From a checkpoint of a small transformer trained on Wikipedia.
Training: a variant of Muon for these matrices, 336M tokens, 11656 steps.
MLP neurons of a small language model. Each row is named by its layer, matrix (up: input weights; down: output weights) and neuron, and shows model dimensions 32-287. Each number is 128 + 32 x the weight over its row's rms, rounded and kept within 0 to 255. Numbers have three digits each.
Before each neuron's rows, "raises" lists the tokens whose logits its output raises most directly, leaving later layers aside.

raises: "ts", "alls", "ges", " them", "ogue"
L5.up345:121194126170119120140121113062141123108117156125110096145104199115132126110138173170133107160167110124128074130115137158089072158182101107095134117097114113155150126112155173083076103134100159140174154143136063164143121137147177073118144137138074165085139129165130102174077129194147139112141119090186106091117091151100130141148129104165117124106097093102108110102108112086172183059128124119140146079041175113156101121128066094085114114104110135118104145135114079089164106151163114128098141050101134129051143158146114162167145126150137098120163123172133149130095116039128162194126119140074115087119054109160166110111122119085161113080125108092119113140126117123169120209146158129120107102103186157108115109130127135124152150140127072176137134164099117074142110127088169
L5.down345:092111108185136166135142133114159123127119063168148139116145185126126152147108153112090129129064125089148092170044075162122138077117111116111185126134127190142210121145111134165047147113219081098126131158162172059094155066071108065149125177145099055127123078104130091135131166185143120132165101118097150124067212135140112158076155120132136157164074122067111110130122073129142139146114130140136090110096094097157128047130079143124134140126132098142134123099167167115101128065124127094123154121083181099172097183147174091113122117048131152128132097129184098121138063101201098147109155116116126153080077162130109090161122153079152147103112115149107174161106194115154075149142170140133137151056157139123162177133111123109161114147148098121145102145149118156127128106135058

raises: " was", " is", " resulted", " were", " remained"
L5.up803:150148075149157113080112126196158115134139125187139122102103146139181169092190192053101161176139136140125157149136107145145108082127159176160163116108169140164140122115132137103128062057115125176105151117175093087150130113127115112072052154190122113077141144109158158155087122072061132128160128037163121094137155119112077110146154100171117108149159151163171086176132148133142135127140099147162118105086120185106160100118142084097088168157068181094134134086129204126073154112097100138096074137124150142061095173113156117156101111101189158154113106101093109172082117149152174113100074146138146138142148079124126161124105096125126144093084158144140175141168059142166139109180159147174106109084098087187191150085145168108132146113138113124116141086115121164128126119139125
L5.down803:167094153101149110145113091152125132116134107104116136094129129112140134073131146094076097125193088131154163100132141120118170083162105059148156137116123138149130105131134129172063129150174040152114127133152146111111101110139142112148095147120114138068165123166149090160168192098128127129167144068131094094135139076147094101176071070159117113118109182063164090057117129076166120147090154126083110137099179117175145071097181151100147121170124201106144137078159145138123119141161149193144218116138089127155043048167091171130150147157096163140158141065145052129123181169140093104085127120105143117139122134137136149089154144148199116173116140161153143125109106151125186133144141104190074124115107111125160099145076156157143117102158199166137129123143137125091135117142147

raises: ",", " they", " she", " he", "),"
L5.up1137:067150101094143103111180154076087126158190138209180124097140177131110168132128185085145083083186117127081221140129097181043169087144170148198147046105149134142111111087132113099124090124143116153124111190142091131040162113138137099105059153119112165066110157117123101129097134145109078141107139091201137143079111125117105116180110098140141130128206049162195138161117213082149122118136134144132159151087121198111175138137139184145137107116099182110154152113252138165086113115107079133129117130133191102102105134095143120122113185041172107084159175141137115123127129093092101139086055122137101105148108121143095144113151141125147176153098113109112163132207117161087129065132128122167206151160147078105131126149158135096098107142127065064131183110108135109083110098129177
L5.down1137:121148080135097133083121081154167223153159101087089117186120142094139152110124145136133178138093150085124132184085181083116223177100168100109092086133079155143176118080110159115161130132094137149150063123060099121116206145126134105151152148084131130096158100169145163151163111152113112142068184161156189146143140154159085081143142143124100055104079097165067131147121135117127169154148181100159085111129118143046157139171120127156142156113123082165142115116144012120127179072157159109130114103153102052153104150105101193103124090118122075070123096130097126164158144138126126196127086146120080160131178143144165091115161156092146093114098135131108127091095178138105135105143124156120138096134113185120112091135166065156119112122094101143151135207130091102198149102154146

raises: "ly", "ally", "ively", "ely", "ently"
L5.up550:113138156153091093112144134164115155128088117086179148123121118127138082135153107081122142114154122166134087223174058071086104151132136139169085119097135138115126159113171147081124087145216165095147130134121105147107145194202153080137152078159111104176128144040140105110117126118151099156147103134179151050139088115092119135128146100162143112133186080167168097126140123165075126110181099145186085132135113138110181075185153142122178175159184156087202049100123131106151185138127129069070158114130157179136122059171088150118106132114177174081176092063111120114089174100150106097115129117120099087139064080192119184082170092155110160093086138164102115138176159100069069138104190142156148107128163154071099147091089070120124154127180084138100132133172094165128074149086105
L5.down550:151156099171151102122063093164095100088161152138137105125120204174095136107151130108140114121101198110069153201098090136124132106105147126128114153130163091158190065154185127152093138098184079161162156108147077155097128138089143120099175123173092122091101123173164187090115093168140149125101125126138166167099201117056159056152102100157096135185139145113165125046108066080149090174150120167108141078090144114135091117126147121083110105099066069131132098159151149183076156149127144113144112112135173110172137133101111084107089099139135151106120161172114162135073162115115145141107116132122130062102113114115077121143177138144135141091101129130132093136140166128087073173123128128131129136135171092096102129121142131099133113135108130106156098174154086134181114101077163

raises: " |", " Nominated", "hor", " -", " |\n\n"
L5.up851:115060154176110160132151120180163093168119107106121128137111110120144121193126195126111103105162147126163133172148174155094071107137078085150140129085150143182156148067149088182175132164120168173126135077094190177176097183124127105121152095127116130140176141123154154151096100153137109086150159109130171112102172086112091102161089170079169155141175128075185150219120107124122067140152127073151105154117069149096108138154112176196150175098117125131112071113112149167104139111128071177086128112146148136147144145088107138106131125140100135091146105107156122116123194100093116183151117113151154183149150139177140116146091075138117128059109113121184124095086144159089112096136114154075091125170132105163154154121138133137132226178114103082137075117124118129136066113055057
L5.down851:141173073094136120125165118178113108118123111171093106122050162167118142136118100107165128114135123119200112098175122105135177084103134079091130110109130045088144063081159097122156071102111119173122099080136166096092116139128097166100115151150102140128144148139104154137114182162152255117145157102099093180110071147193133150171124146164130085114121114149144086190148082103095112158114099092119101110107133122134142143079172098115098199138143131122104109105134126135114114169141067078137141153144115160067135136102117222133131092104173128108140189048141105125135137092168121111170137138136063148110101135139128134123109075111153129134116088154113151103154064101163111215104136155142151086105100132178173131113108134123088101118159080106132154193150044115105166082161097

raises: " |", " |\n", " |\n\n", " and", " Total"
L5.up539:113063162158185142060096154127185122081165169134136122112073125034180164175151129096072165142127055083131127101082012157128114168107118148132063087133155075093099110079128130156132127170083094169056121086138135109186085091109166125124099119121134095144121143128129126161083128148185117098115121111071142098097114122140192120188187118155157117126157135161136167183124122136118105224120123104117120131106198115140128113144131107125179119174122132144157112121067131106155172192130067129134118149191169149192109117156120177138131092155136123166180093075116115148117103082099131137160165119124114140125165095125123114156147141120161097087125173112152128102134102130131108063070104115107102156165114201137121110118099128149140150176194143160119126148106114184158137101060102
L5.down539:115112145140108090096177110054212148098104103117081140135096169149110112102120094123145168113151181151141141142149123177197104181141157153101103109188096112160102098140111101158121164087176155165081090059087125118157090080112117171117167176106126168168105143125186125124168198120150148138143153115166069093140149129189134157139152121089120100189109163176139103169088154162077101165138121169146170134108110078132165149149118107115117137136077133145145125097133174113112113126156163158161102133124143108136144129117167115157142126078096085149115153130209131173137104127064195125125177152061125184126207131126072144147138119120072174094164149135152146121164174103126120150148121154049129177153116121161148107123045085126141091088115101075147141183111088133061106138118116

raises: " ", "her", "land", "uit", " view"
L5.up1704:115104139158074150161090178106150161102116143150121160162063155092123154142114159216083061144146142108119088100083102148153136138110107169166130170112058090165131097126154162111168133142112101103098106072103059138082104137118144115101095158134047105153112087103128088141065135084135131104104147077162108131153148112103085066142125115107122107071088163079092158180127107128136146126118206129137117130129108131129182143134068162153123066097110140114170116116134122173131130126140156050133092145118169119099153109129092088148141068070158181204151145144152125150108145139123107121205093135077187155136126139113180184106143124093096119080109163071143147135144170131145145132149091080172157128165136193152149143104139097109138090123096144166104113174032140132079075159184095
L5.down1704:139127106151139129112084090111131145105127118110133067156133094196024110118128153130089076157154133110093110059168132074158129150137139125108083109182151199105095133091165146139133118140096123137190165144190119134107114106152102083146145156121108101182096102173156098055107055065143069196168180079123111108154102101116152102152149102124094094122108038116111094187229095082099097123128102136165081123195188117197108159130100118082077128070100175129117122093134107109132166167053080177191163143116131115141102114090156129093152139121114040126200102125109148165148113127107159072112137056088130144060106119085126152112252065145088158140144117129169112087110121147123121118132134129095166118114086108127180154091065137175144189107137099104158126118148161138163107150138145

raises: "in", "ing", "ano", " future", "eless"
L5.up515:142177110155166094183125158192108126236081136160152127105112141146184145085134061146073109111093168077119119180116153189133094097071134135116118135197131112107115138090175103131142122141172147097137196141212146103119162223095139049100082127095121131128126148137107130127174124120141067127113140089114199128089158117065132123166139151153101116171146138088114079208107130139102117085189109134105108130173190092118121119111095104168096186096169147143133165151098106128159125154147174077147086108142173131177117110135107127118073161114102165099115181111165119072091177100073110064127107147158132133122088124143171186152102117185102077125132154095122140115116171077125132138129160110132110155092126101122174116086108118116116165181116111078136132157170127161182169081127129
L5.down515:126108151129063120162147113143139114154155126132060155091098100095155141158108172081155177147082141102156162172138087168108116122071099108134085131131170102091115104121142085114114101108149175144111146107160039137123167139159213134101142105121120132077097202115181152129091097129153140112151121137067153160146125127117184151154102096098147111094118124050132060192140121141165182095115126114131133111128178115111143118154118129125159158167134084066130149174154087127124093169131151088124126163090164100153158142156162186205143145151175161138158114104185078117105065112172185134095094130188083104140095089149139096170167132130120107123160123129159125163120058156122077143134099171146072114136157171071116204161150151094134177182139141115120113170140142083157168083162090

raises: ").", ".;", ".,", "..", "."
L5.up733:148155116119190126168182113135141138177120124134131134126160082092103174122086133094162040166134083137107164169197173142128147100109102174149155143172137051165121133099138152143120132107098126120161147091096160117105105157121118192118124166067200201157098074114112136155116133091116141125106080141109139134148168123185085137144101119170169152108141054109110163091154121151165101125088097153143091145127141097055169129126080123137124085124110107195156122129134122147191144150174106122148151150090190141102124079092063130095144084121076102125094143144125113129095114123146168140172122079120110130106081130099117122101107131156080156165133089134138113142103165093072137095135159126088114113133126106162195079114049133114114123157125169142109156134130121103092109199141101
L5.down733:130157073128140146107127128126116160147175127125096178122093132140172161122122132111108128169124115137075151153175080139197158088145188136116181134123130086127111104125143118133111105099157179096068113173168154126165091195096181070072093127106135134120128206077119110192092152070120109163171171073113104086104162132123122139083145102126132105153104136186157149110095142179132120163084126105147145105140155150093098161173134106084158183104160107166162083151149167087079099096144189098097147138156159096113108079181158145113127101121104169143161081127093153168127078146151204147127119106136114104099149136132118117113142129165135161142067133166155130122074098185118140188130110082208130157156124136139146120190198071137129122140130107064142162212099200137113149119106134

raises: "ing", "ed", " population", " to", "led"
L5.up321:161104071161107160109133115179116118093147137148107203177080156156126126126134117062165181119098101102114139138146134125092176103124077090145103105137119123106150138116174164095121102135093167110145058103100164079108123089125114080145112109123140098107155208148131149123129139145144072153144129135154162144132111093144156092120167049158154073125136156147183135146148201121081076225119180204140151146058129119092148102150158147098157079129160152149149116128074172160108146102084152143065139123100174128174185090123166136161127102121153151132127142081198089115114117106106099107107082176071076103117097157072079155119139134070157156193170120198118178174147132112049120173124143142141127103173104149111150180193108085104094120146076164086105139189172151146160107144104141
L5.down321:084073105210132105148125129143144184132193118128128174118103112122217138088125127120100167135150120127151138170168136141105106128182134196131142125109117130118106112080189089067072112152161130135155091138138145162147164102121140132137132152112100096109070105130120138161131113075104160122110148111107175179119094124079129097129073138148110099185167106094131089157107153127080169204126155098171088144142173116086184078104150105159122174097120127118136116161134143091119083143100139103089098122128125150117133150129152144119088059150159138043148153152123135131084114147156138108166109113097123137124151095160160212085119120152099117101105126132119158067082138152135126086147171080163169073060158122101108098134097090129163094044132165170121159137120145136162131064209110

raises: " Cross", "itions", "ions", "ion", "ison"
L5.up1064:162190126140079119137080120091079122171166081135130066130115101159134152204126139147139159089154077077082125186190123113174131168095140115110109139101173082143084101116150142162112124120191117139135116145095145154138159100175160105143127163109122098160179158161122089148185133183178090119123169163097073167171138117154134138123118113070168150121155069133067138120072131127168098106136130120156181099178171147096069132162071140099136160147141070107156117120151109150125121146109154145152064123115128176123122153109086119139128115121121071127181066112120129182046086168115142190141074125115152167178104097088131149113126143081116136129099177142134102129115149142102093109130145133167078120083120142102152182144126106159157106106138127153065143162127089108127042142123116
L5.down1064:139157111198099143165096116159087132148150108117087084076125144092160145075135143109108151104154089126098182130135110182163114129183132086161121097022102145168080110082123147177051125077182105124176097096124138127164114174112125120101104147091172164104118186156072112151189078103092157081109127122120152095154162160118156086103056129090106146146071097124141124162107142123094134133119138104166145131146093192146105086079012100101116155201136068132114148141131132127141117120113092181161123099186117122118135114172166120139134176086168096119121058158114143159140158135141182172119079151147169170159121162094090148057098163151129120137135156141139104152159196078154100111167124131147130130112141073112079150063114127108147159087123099091189100066117108131113112134109118

raises: " members", " supporters", " students", "'s", "y's"
L5.up9:142132138113159138166121113075213152162121086168100107131176156162113111133083167107103143141118100086120124195106181139147099122107184116128067126084099115184112104157175144089110149107173087119073144088132136100082099125172105170134141158148161101074148090154150133117077105129141131129099171152075136143109189190082136143145118147140084063145148131103154086125143176121103130176137124119158093068173097101149112147130105086160190125105129115095142126121067127207152158100108131105130117181138112098110161142143109159109061122115148084167180075168117155178092118152151189147126091190120110117083103137138116140146109116120195115100134145155112165136134154126143078140135145186178137128096137121167104054129070112169090153151100073173145133155124121131119116105108085
L5.down9:097116145100163193150133150122123135133068149073100152173082105112138182160072137122093094133103108112047136163138122142167044131121141166073061123132143147142117071032137152139102160078097098117113150043171165170079153159093126125121115144148220178114109168134092092141103085168113069116147183122099055190121169065143116157122183072112106096144148150140187130069169152121097163116147124127122165178096163110134083105111149182137098101116102160087107165079144119144132161101153143144096110111123065149052102142066104126146137093096088140104215110119079107139132063115146137090121173095124136177127173165081129117175127097082142190069176113112156177124096131065152067106119085049107114115107117142169152116149111154135123160137123157126131104121117044151141181132038145

raises: ".g", "ight", "arn", "ug", "nam"
L5.up1088:105143081110187086102153121096102166129100162116128123146130126144125043179079146062163079088120096185091090121166133129088107143086110152159119138140108043152159163122117137100072133108128177124084098114140114162152035097161111119110144155145130150150141102084198066144176158162125125149128121110188118129130110149121098098103156160104123153170143156105068070151157140071114133127137147109111112125197109158066136058136131118135083138069116149151107182119146117101096101117184118077113169168120108097138122107154115121135142148160173143150124125124083149126134111117136139201110099089135075090116077173140092134189124147118138095089142133141107126122146111190137118096085185110179124140065129159090145135171089143135178169154143045041106118174098132075115140083163124
L5.down1088:140134016133200093147166145079140099094164131123092169097104087127128088164130166143117108135066146125097180114156171072143186143122169111145134150099138096097152207092107142142111182118140110094131167197153144169099172152180123122116163104098077134214116150143161077203151176113183137168143121175105138097149156218135130121124087143146086096141078151113106067105161118172095106089156152095143106105167119120092102146062080180127148071160157097106155129201130080145110155165107115143078144118105191172130147182156143162080103048167154115105114092126131116073117138087149190097166141131183122113125140172126115103139136170133088105099152175160149102161103093063132139091106104124138127194097174109128127158123106090089114092079139163047147099089133108109073124109160089

raises: "ally", "ored", "ively", "olog", "lit"
L5.up41:071128148175141166135131132142058173086149153157157152141163130083155083156101159072109182164094132157089076121119127089133129183122116190132131189121118157143157100123100111065088112121164133151115092098121134041161155140102179131131118126193136094158171090124150178121141116156159086156154113101119169203117155136112106134117088173143100146150193061158145124175094174141147140080180167151119176122117103165057131094171100053139129124146157171132149109137166156125171094111121106066137103108120188132143110119136152042137143098149142114116132163106151067122122139136114139097118105086104168153126131104185168116112151157177090095150147194127140146139121078121095146128085152135086096116110189101113127130116109110122105138109169169134049139122081126132109152112107175
L5.down41:105135168175088107096138115144143148090154126119125148124089111119100171161134132111102086161115164117089138124137133186117170167138118163117109127099113138194152106078136080143085137137162085162080152183153119126187116159136160126093082123168172139175113145111096209110173125132099110136104099068125133144205156162075147140142108146098091091086166110139098133152170091064095118124121184151138090054176168111135112143222109181079090105115135139093173139094129112133168127100120110133142081134129142152214089098083160116166145114141162130107122077125138089130173134141155111070159166097099093161140086137099089111157125118105150127146098141123144156107191108126134138094095115153169125127170145124141131116073097089100133212136156135104091151140144155145156136103127125

raises: " they", " she", " he", " if", " it"
L5.up765:134137129152106140048065147142068080129100112141147083109142141131105173120080109060155109119178126186138153152085098087103089137192163205191091149160145112160138108123139103143142113117138136115062140085111120154113127154133147070164176133146129195080120152103142118080133204128114158162092171159130083140048138093111104077099126085094119103181068155103138125143128149061093132136126128132125139151137110113181098100117129131116100075135156157105151130091201132105136135122149101114140108127120121102126145096146196090096148070095134083177080102136173118163131111117128058122131128128160163113121126070092135072106105121134130164075177148112135179098154125174125079141100093106151128129102106110120139098129143117104106152114125146102165116205165122062172143101228133
L5.down765:068118145120080129068123092173091137105146165126090129096131118082136142151080088111117170118084145137117104185079132124172136091141126178117099125125137146082103110102138129096130086169120181161126069213127152164134116111144096139164122137128178130182125118162102151091127124074108125164110153141132125118093086131078143169194150086071149100071149103079165140105035176126078059184151166112146136121156088207154136094156088151122144120141082134094157141130145141101136136096156108151090171096087138116120081151169085150168160109109144149105151121100151126137102088157143131143141129087122096138090094112140070131134116136141177110112148153182104121140142168159169072116166110169130101114153123165115163116134136146087105143138151233132094145108117134118115126146113147

raises: "loan", "ants", "pl", "ome", "pi"
L5.up597:167107170116113108114164121181130089142113098151120139111172166168104098162111082158141148130138114109138172130093101154094133177156132158114115144124036098129149190162123161137172157165110101127152076117163179046157121083127138106173173155136154059115119117131119124195142116123125127132100099160085093099139159140096147141148106087157194112156158088107155090126193140142091075139108127095124120202191179111092106138154111121166106140112140122138149205189122086158180133058212159093145116203165042097113076126102112109116160141085144133088165135121154126089137197117059184130112098140090132143163144100129100145139190110108136139139148171151122147132090108164084114181122130150110135096182181123159135125115049121126112158109166158103075144162176126146166129143077113
L5.down597:132075172052166105141066078108103170180125082124161077078091133104159166136079137134069159140121102156139086161192124156087119137081140108126188106077215134118151112165102120091110054145086122119153137159123144096185126194152119104134144076125064146183097124172137157169123078148164096090172151119114119103113147108175123111086129123110188166129103106123171130112170073137135147133096071143106159121211168215093091114076147172164101139126142117143153126089120131136124112159104161127092108114095081122138134171206116160123170140174119122115151183154142095140146157130136135129124104146111136126099087144148126104126129075100087166179116127103152153121140120158086094079109110142037113121156106197122255113150172135132221083165141045141097165205152152088110085096160193

raises: " part", "duc", "ade", "und", "ability"
L5.up213:128107156151151160109176139095088123142205098128166147193106143130119143116209099152100161158114149087167127155123105123132135138115122190160093121156085114060140141086111182118158118165101137160082136089096116132138148110137179135178075131109077180148150101073117101159129142159101066105147123082169059121144112108111103122147092129132179146116080093183121128127203042148181107124107141185079120084137101077124119124133114139168128125149186169100139076112183084125096108123147083127164114077154169133126182094149102130098098143122135180135133172114078084073113124126113140067137181079161125110102128189156145160196204130101125126090095102135148106109137159143077074114105130145123119146138170129139137074152133118170094188144097103106105137114129158139138130096171151
L5.down213:132138110114104134121166081120142117098159149091148124118125096112088131100078153147127159092109138156149125130123158158134180124088127192144156153079125083165162182117180129090118107154160165118132134126134138184167102127094111089107177103154164123128127126079111184127154095074158086161126234145224100129142054123145161114133106094103188138074125112096188120150161094096114090151094110093155198107117115129152154152105117147106122134126075156143112134078163152110099154130157150115100134129097145103079151164159103131147162166127141136153146095183130169090182111118160145069111159152182122096133081132126125145104183129147137133123069119031127152094104112184128125054134085180146161145083144153162120169122120104142133108096147145166148173127102213117099097083179128

raises: ".\n\n", ".", ".\n", " and", ","
L5.up65:108132130154115111129137181127168118124118175115140131155192136180146130122177164096070158096196117140111146103194107176105111031133130196169155158119143163129140103110118131152178087103149110125134097161122154124154126100107123148077171119061171144159135157160135184097090131135149021123107120137137085169091136128110111169143094152149133114143113112123113116116183173045154082152139137110160138164127139187134148132110137075114140142097087124138125121129137145142128124159130136172098135075038158121123114090139160107121149166111097142079150165185163109125096193106122076107104077114143164156104143090103090146122113052064106123087139156124093104138183077106132104112064172074111180150159140159149103159097154091152197111157190091103120134166100153151153134128109144
L5.down65:208197139132103135125137173082164172123192141129062060159145168185127193104144135110106097143113184086102087112097169136119096112130096149108161191188101175084186136152171113099097101112147169123126122136107137181076127119133174096100162146090061104129092135116136145132101077122075131152148111131108124115126128093172090090109158080131123094137123149185108107150152095127076119065139166108147170148143068148118143134141169133146121136095075141122148166166121083100183150127110128085212106126115197143093080185124071141110137173095097164119095141155127133153173098152156166118098099120166148058167139158107087120153114113125107114114124116114153135153137166107146081152119129090161121160127170123166043106087104168144104105099107092100146132100150147163128149098101112

raises: ":", ",", " ,", " named", " -"
L5.up168:151090150110115108121083137068115135104147118131120135115164162111189121082141143134060143140098118090180151074096163157132134150064123135110090125084107132246124151121150158112147159123089125116103070136164154131200186141107111147137147154163114118058145117085053116139108119095132080121117142150116133125114157163075156127090107115112092150146083082105109188150080143095165139115077094152205122123113085098063142156142088140109191056158126076132131074145088138153143102065120124104148118108132114121091091124105175089094094129179115099119112136113073137114091180142155199066103142117125115167132129162112147103145102151148176167160174104122156153115138114158128093124097111153111097128145122133163142166143092170155075154109143107113154100123168179120135156139146137
L5.down168:101108120154157111138138097142148167144142118120162096197135112180141114092120094206150123152155146136148128101064114144129171133155159155093130158161109115202115135135124121102098109125110121065115158055118126119150112132104164086134080222108084107119109104127141210082060098201073200153104164133018189111143166090130140137075124158148096069155111158151113148098182110118103103157136130091154143093154124139104088124172125122079154141107042129153086146113169129112158115198117111182102208139023144109134097170138152149166097170126101152198113132149108122164181114213132187114155120156130140140114169065118120150125118202103107115162099117139156067090135110122112145225101133114139114095111140147168100142100107125141079163142139090117177144170140177156174127089158083

raises: "ished", "aces", "adium", "ict", "atic"
L5.up1626:160156157089129136055052116114099115192125110180141139109181157090104167113159039194142099109155153128097097117166129150157088138093144205129104159208085105140107142167130142076107156121157168147185169112155122187185145109093153163089078160118132097102106183126147083129145151166157112093100138072097154166138115185101185121150121105115134110137143139082098057173111167130111121114138181128156072089113180162130073079172100120149138109110150178153120116152140137118194184119145215123168184170080126226167124131065093075148067063152111083136156110118130148094085122115106172133091087127100087138142069163160129105113114075110141122097127072112210130168155124084151145091141131138123161154170155157133142164138099085139097086117116099168146110124104130104126147139134151
L5.down1626:116130154143096136120154102153120192163136053197206116106108218130109111204114118136108095116195109145105100136151114149116145187129181098154131121083086084137112111070113132151151153121096147112124144079143134129121139107113093164125090157113182110093087203093122100149138218129125138142106115094138099115105095166110165130110098188177129111175169124202094132161150178134160087113108181122117181140162210118142107135175130177167135133110153101126115104061138088097118138164142174097103169126166100116132149079044116103153160034130105070086116103115110155176166147149093119147141187104118186122094128122096087122150113147094097175128095174135121126171167068108165148113137145171152075107165114169102119138151125134169114129168144189155144098119119092089114126127054126

raises: ".,", ".;", "..", ".", " ;"
L5.up1312:096181189131090190119178148142129126103162090106133107108151089087171159131153147146113109099114116136136120162160117161126157143158119196096122091120183146176171103146149147118144102119130165104124077134144122105160116164133155146119129132041095098137142083128142162125156151036124149105125104124118099131128162133143092141138111138197135069190148101179125163106131130213105153128081189176152130142124095128103151116165102146125170112158089032105166099153116121155109079149149139108093114092149125081093050127154154075127173068136080136144151127096152166165114121118192168108147097122109141176111135152065125110156131147126111106117055112140094113160071172134174135248139160154040145100113108166114086151184162145130081112147160164125161113130140105119103142166141138
L5.down1312:081212137176147149131140124126179134165125080139105161149144121137121161122091159167134101116075101170075143133129124149142186117150131153111114077082130085147137152155117110187146179147155218065077103150173095144151140172154107065116125172098104091097197165145097130179124101133128169101118074139100156185094154186178108097141125138169099154148070191083100106141132123199170148102134165120161169079145074171121144107114150145117218140147196110089141146093092111180070148118132103173092084134100140156185165203139106113130111143134108122149180092139116136107118094145158125117115063095146117098103148129089149119112113100114179153084117157116155145104072081205055071211106143138122186154204139150135101116181156132120120119122085123153171094116141095133176143106117104

raises: "one", "ement", "ive", "ence", "ue"
L5.up1480:168174151171117148126183134157145139198122123149148142065169153164087161139130122080119177115128149109119114187155139099080172132103106110099162126170115101156096082136101129144113143165165140124106106169134140105188145118119128138083107120128139135111133160096057202139092161119132119177116130125189176050111122106169115159168114095120164075105147213109131088156126163106106103107135109148135096140155165147063119103134168064153087138075175163116130179138118131157110166115134154149080106112137154162099105135103089146194081153165122129233134108126134138100089193180104164176167125098115156124184121181081110224191146163146121106110124139165066113098105108079159122133123202078108142142103179194111061071158116132116098152154101129150158173185111154087144136137109152
L5.down1480:137093114152112085096095124166135123090085060112155181116125149146127141114155153156077189132126089095090150203150119106085130194142140125106174112172163173126072128109155202147128211087096148125105077159119163157120174132130088180093066141145114187135158222097133177124118173153125099161078086110155140125094112158115098116125155118182098087203144090135103197169131162148093167132164171157099126098113123130142189149144130165166103145140147151161173119129143129114146144072152089101141174136130180152117134134190217077144138137168174081120118111172203124147137131133115098167115143134113120148145094128178156137117193123135188161156124124116105183153132133133063086094120147067106116124142116175090110138084174110143118153171169133102124093134116140138116173108143135

raises: "\"", " \"", " On", " For", "\"\n"
L5.up316:063098123128096110196144129116142136116170079122051092177191139158153141136165150108173170108106134115136154084078113156136087185156089090146112095136092196118165154129115169175167142119127164127053169135097139095181144117139153142146104113157130132108151179080117061103142151199125127156144190102105130135183136098069141134105161149129151138138137142060094119158129151153122117083105143166106173093117100193073164155134125096152176126166113139157108121132111147210128132123111143070124105126151194130190061152129165128114136148152112161118127072183082093133155104084130122175160089135173096105145112147121106165102146172123134126125157113148170098101100113126118150093201152120177141109128173139087166120057110098175131143122132143113094170119124093084142160163153086
L5.down316:067142119089106113173114100133119112117070099111133134135149129138192155128166085145110137095129156112165133109126192106119084141051127100117068126074188234120126083168133149135118098162130118124084091132105183107121121165117076146119122094106139170139073189103151154129131149142160109149091113121125159083131101152159172200176104140074128147121110052087139084173135183091154181111147118174083123124096094199118071095096114159080138186069020110108191123147184154145081104191130098089153131147094174090125057087125112114243159108136095159088135073102117136153090147113132167031092122131108096150088106132133155154110122154114125124174118097099158086175126087146156120112119091093100115154137129121091162183069161146180143126118145106114117124126140097110109107102080030

raises: "ec", "ense", "kov", "ac", "ens"
L5.up206:099102103144111057167161147125117119124091120128053110135110111113105182107152094096143118139102157053136135082149136123097129164143106064135120115133127112130122110183150130170082087120118157093091079117067122064131084142132143157135075150124141126134141143133109141127108167122147098085170140124164115177137124141144146128144142114105186141141129167091185137105134111090172092099133154084179147108134150098067119172167113121122112086124110159134128051175110179107111194138147133097178133145157114097142074093135005172097171129113164187126122137113123075127105173176151137126131120118145128183134095139128180095103125123128116199138105145195097168074150148159127135138187079118114163140164191077097109125133123122147124095148156120117131112159139108145094068093138123
L5.down206:178106081081143107148107099123121104131033121115107178133141128134181167178103173134109125114100044083126205095105129128065143135112129141119047151101095143136123176104060124121121149148106173112195083145139064144111112113096143156152108163145108090065103103192100112097143102160125140109159135179131140103135097128147142127140199147176121118063178124143125095180148103112129142119146093167134111158135244144116107100115161163141129186136154119128142135113076201181127106120149116065130158143145123060104189095110124073099097175096140122151131119172082108142144171116124134094061103160125114123084130162138112155157110136143093139085046090170081112135136106132143169117165155093126151162114199151134097136077108107139097124141123081055108111132145146128172142136206195

raises: ",", " and", " for", " (", "."
L5.up642:146132101080137155184144114147129115113120123093069145178175149163152111138096127076098112125144131114084191128164093139151156049131109143171117187161115100184174089125148161142130071095159117102115137142133111108114153140131090111124114171132172162119117084128188138105126107123069117117102126149152084149098184178085121151148094147204076118137082133116168090168166200090143180199162120163194218164146141160122201099194165089113145127146122155114099128156118127158125111154110080097139119073115120145089157137138103125167118183101129149161173126177121144132103160122116195112148084117095161170129046102147159130089161100104109142128110173140101090165177060067147071095068152149153161087126180149086163150187113112150154189182066086132140142113107110148160113128143157
L5.down642:150104103121105095086155136180158149186125080130117115143109179114107178084172143132155134118109096119167143116124144191148173100110131141127142124116126134121089100116199131141129170136090148117129116092122167102119080154138159166152146168123096172122142088161103085093090134135089152128117149066179118171108193131094151134136087103108120055074173161161119149130115141101151113120104115153181092154134126220143097144119140125097085117146113081124146102158146155101119130163140133090161160159144111119067080172133141131086127158131140156115128099164150137151157153134145152176126135128110122129136172104094107081145131139070079124123090067084116125137110151085101125131141160095139127092134124137111103088116132140107119123172154197160111129146093168142181144127164150